python train.py --head_dim=64 --vocab_size=8192 --rope_theta=10000.0 --init_std_up=0.0412 --lr_mult_up=1.08 --lr_mult_down=1.5
MLP neurons of a small language model. Each row is named by its layer, matrix (up: input weights) and neuron, and shows model dimensions 176-303. Each number is 500 + 50 x the weight over its row's rms, rounded and kept within 0 to 999. Numbers have three digits each.
A block is one neuron, or neurons of one layer that tend to fire together. After each block is what it responds to, as a language model described it from the Wikipedia text at the highest values.

L8.up11:480485508581512505483507523506643487606534499466543458501456500443434447438540452503430475426513547508478475482497548441511478579544507460559579564483483362533514588453548471473516527519518480518627446554469537563435432527560475461477474486466480489501494478580528578406563525556479560393505503564486440409497541458462439550509594487412529488562458435464511557489526481481485480464512
L8.up107:517499454542565429604469428624599520443507566490484433513512504489368422485524476503467417489513518476493474452476540516486500472483578477635525511436425469529560484508531532550545504476450472503549473442469559612470474526510547533525460437429442439382482491540536583473553498489568555505604546525590494369522512584526482446488524520511536465475440525424488394468491550551445587451505
L8.up432:482447553523576482518469534518545565449444491510539510505460505549488449492531502416511423520529524523525465567482498510513517470551481469426530503516475488443466487480474472480529457520440528524551502537447443505451494524560466481558474517452530545473462485464514507518531610479457498493504501481516547503421541560568635483512521417544542512407465547600498585447415388503501602540510
L8.up492:504444486518473510601559474450602454556553515486481452515495499469522481527527454491510470534539575532573495530430405492486463467508570488491643466566536519520518457462452486495437555586433499486470521471456477508474518417456434562529452456429403509512439486592558572480482524472519442581656487520550504481450525552522437456479455490518635479490441487465497437476448427539494568411485
L8.up732:512426496483523439389469459499587462449504567444507463500486499538461412475527560489480593560499476495541535482566434502425537502490507489576602529474476479506512457524499494531531466451361417551475580462437527607376473476526539417513487529562498486486507504491523464457525484500537459383468493580518452459504586476467523596494469544476552445523449500470642445456527553515441543457441
L8.up950:546486485451449562510511466397625492591570552479517432531540569414476384465476563585519366599541537507517561509544419578501543484449513453520608475493517552474487488503535529439489510535492478539539546550487541525440436418520495568543497561597447522527453449440476543422424463429459507501518498602556418489517472443506474504494484426449545514451468506527481514484556458607452577499473
L8.up973:556451534452582514484460495539609474511525491410496492484535564439506509507538486502485487380536436476536471523502476513441595473467576461532599563474546514521517509506456567554436593473455401531551491584466557536502493518476538502519430562430502441534527483504496506486510532550502481549574539535526388400501543555566529470534531499473546516465436527542599452429532429627418533415546
L8.up1010:492489564420527505557440586507529574569531503446411542505473502414575441511521436519403491454570516571456454578463521495412462437530482501596556552548463503485506535502482532484494580490423515522540495484456547533459445476478480377500457495522490497533547492567478488432508513477455449472568495527529412441413572582372489530438544556571512504448490484497586490456545444516549524386497
Responds to: Mid-word syllable pieces in romanized Japanese names and terms (Aoyagi, Mikazuki, Oki-dōrō), plus some other foreign names and section-heading tokens like "=" or "History".

L7.up669:474518560576507470545580395555514429579554444503582584469471500456525516492547585620451485578564501510522447438487391522576480502541442512531563512422510491517393496437503434442544540496421457553504584456462432435553518435612366460521558505556561527535500490469454552478509474475511434537489440604512568488514549491414557503463532451426507484538578562471493429555460530520363574441559
Responds to: The third digit of four-digit years written after 18, 19 or 20, as in 19'6'7, 20'1'6 and 18'8'5, plus occasional mid-word pieces of names.

L7.up335:533516477415571507614467467582487573461504478628411443540547474516379484549437546370497463438507525550393509465494470453445542489539526485521483491520469504508523488459462495491506486507549490444584463434474549560514520479427494604458446476583451431525435567553542584448520553482500548497532486488543424468501509593499506471535449435544528440543493533555533446507396458594524543453566
Responds to: Word pieces inside Asian, mostly Indian and Chinese, place and personal names, such as Tamil Na-du, Uttar Pradesh, People's Republic of China, Hin-di.

L8.up87:471471465528534419493470441538414434605544493490507547464534491495561531475484493462536531526446588510555495475484392512521546506568515521535551484542510476538375609562559422403496458532480500418488530523527494425471510569466537538441435464537574497507537498440500478431431537478504528545413526409481537465433566438491425547472412624559541513500505491486556546552550483450529421457484
L8.up121:443508495443474581455484520548494420417611428518502509489518588404409535512551512551529494411488492569491461510549462510453532512497569487528496515491461468376460450440509424510490488427551451463592473523530482443538494444549472473573512588461547533480552413552582517487560541490486597535525516538553536562482547497509519533454443487530548522392522528548477429604506457346505470552420
L8.up336:403564450445441539580493497466546475583491479520484519521503513510484439599559542554443526450487570506469407460507473478542469573491541540498434510582554497450435536535615468515546602593502474452529459475474476417531556495501522484502580526463477475490470529408520508490521460610488443561469533529482586436472594512564446394476383459430403524524491477418559570547466567521415484551446
L8.up389:508494448433516578528472621527472527531429504511489530505534488395491564581529527498527501502515487493601359415470411538530496434597510556524451395424451478447446494452471481495452620456481542517468621484491404516543491574495481379413429481477444519509552520546439451514487550407474581508475483515483558522490475530526587549480649535539475415514515467510546524452480500495516540488563
L8.up413:433552496504503517467527522532420475583389512579466442476445474490578450580445497531470544489621482427587568507572561469481532544498511575511607518455446492451533587442488461527494534532467536481515490472518463487538435435458496465447471399512478421551585467410532542532452523467521554578511607527494493523525543500520521495442548479467505513483472561447531439498429502440483472551556
L8.up858:509547538467465521487564520633459463486490507520559391508419566453458413506474610497460451534440476494443473492548448500480543438508459570501541443464499463457458622437498523575519618518510474439526566497502459453468474588490504536519553495610558501583539435428481451454490444400432563493493574499500480475445562480534491543529488487573552629451486551569608548540510511529483531462532
L8.up1012:520484441464520463564449453547452498552518509599398479493438507552445558526489549547504417550442589567444550540454474518559476456525472490451606433557516447561438507433488469453600553538478534400421485504502520552519436480513478499541554506486512469531607471526437559442482565510415521510478561514516450467493504513394438599485440651477493443590444489520475556438470363564598478561609
L8.up1034:492511461525596548496410539524424411529554327459470478426534477543495499531544503503514464481497517557521554501525573462565460652497475584583563503438498517495463452495521508468428564447558475524517462488563448533525451437531496504516471497483430546489477453542504563444489504544569482482467490519559459433507498525453535379504496523407495541484545526443398507504454585485541459545472
Responds to: Mostly the third digit of four-digit years split as 19 or 20 (19|9|2, 20|0|5); also mid-sentence function words like by, as, not, be.

L5.up65:540541515397490558474502436465410514475434390527518488509527504546472544493461436515533502536476502432516527520456438593502457544559591520496439525458506561506439464585612470460512438485489478553480480530451549586518493478425443494501526555515546556472452501497479419432443560551516488628548477433517485492481411450396527494543483470475513566550538572463502488466537488467526478474555
L5.up206:595459487448474444603483462502540562536513518506564553534414601573417585448535409511496442594492540530499466413579553508420470530507503487473545503412530529648454596422520620619582500479457547525641444467493509568460514593580519473542512537507495481562465474502495463376499429465513470496406415547526533471536440518534570486535553486408495474551563559545435504549471514487510503504484
L5.up524:484537494514621471510540442527473532433472585549462427497564487587607539516519536601519473547439620624538452443476494522479526511489465498565423505473610440513484474505552601476523557443511511581441555565416488481447476478604487498491504574463547576488454491553569460509428539573465534572514524473439500579533539452602513487468549510616502594510533503552463489546575505457505471546557
L5.up591:584510322617462576475432643454517484560535535459483495524540545498557566536555481478461478512458565536471445447561505477456420513466561456490542442406511529547467540405470442442506501557599477525515583565542464552498462452512445497483475545509470448475484545494509518421396557541506620584501451513557443539411579507544504508476506487525488522561512481500494476476554457586592461473536
L5.up611:487466495442485490508572545567523509496583472503462505477459540551548527465504508586509538479495564626531567550579460499431489453477513502503633458528561560472448530503488499514475519553568474499523452504488449497499600382606487479485556463486493487502485543567514526451459556449497522496596509423467475452463514561509592463486539520461488435457646500506502445540451541511543380517472
L5.up921:452408497390507492478484488504453531497544505468502514433410549601580530624494530475456493449525634597527518545594446520490486399530496435538514533553465495453503564504467536476598590573567483517483511486541506457588614451476488555499576428476470491516560487449498491509481542505533485430551547486506446556428490555470601502459468458509466505495550450434458497488473401462516431539545
L5.up1082:519478470501494535548477527587473423448566499561528541478501535510567485544570513460486507550451607543510474446500479515466405513471623529524427448573505551548455383557472504475518501527562495484503458485518541488580433415506487445573556561469510415509395439451468474481443523494536546534503521480509500542398514484494547562488501476456488505557579552464543473477431496572429478461556
L5.up1260:453513516592459529459551459563448512462451491470471515475480529556493526558589523427527513478454474469512556519512518445489491558384447508473493433530526515574485528500404466537512477409517505489499438482418551490463501524460411484496481479428407367566487484471518409484404415564461533542521510453541526510395423487516611434445425436508546582553567520465470482536533532504521505516562
Responds to: Copulas, auxiliaries and inserted adverbs right before a participle or predicate, such as was later, would be, is often, were.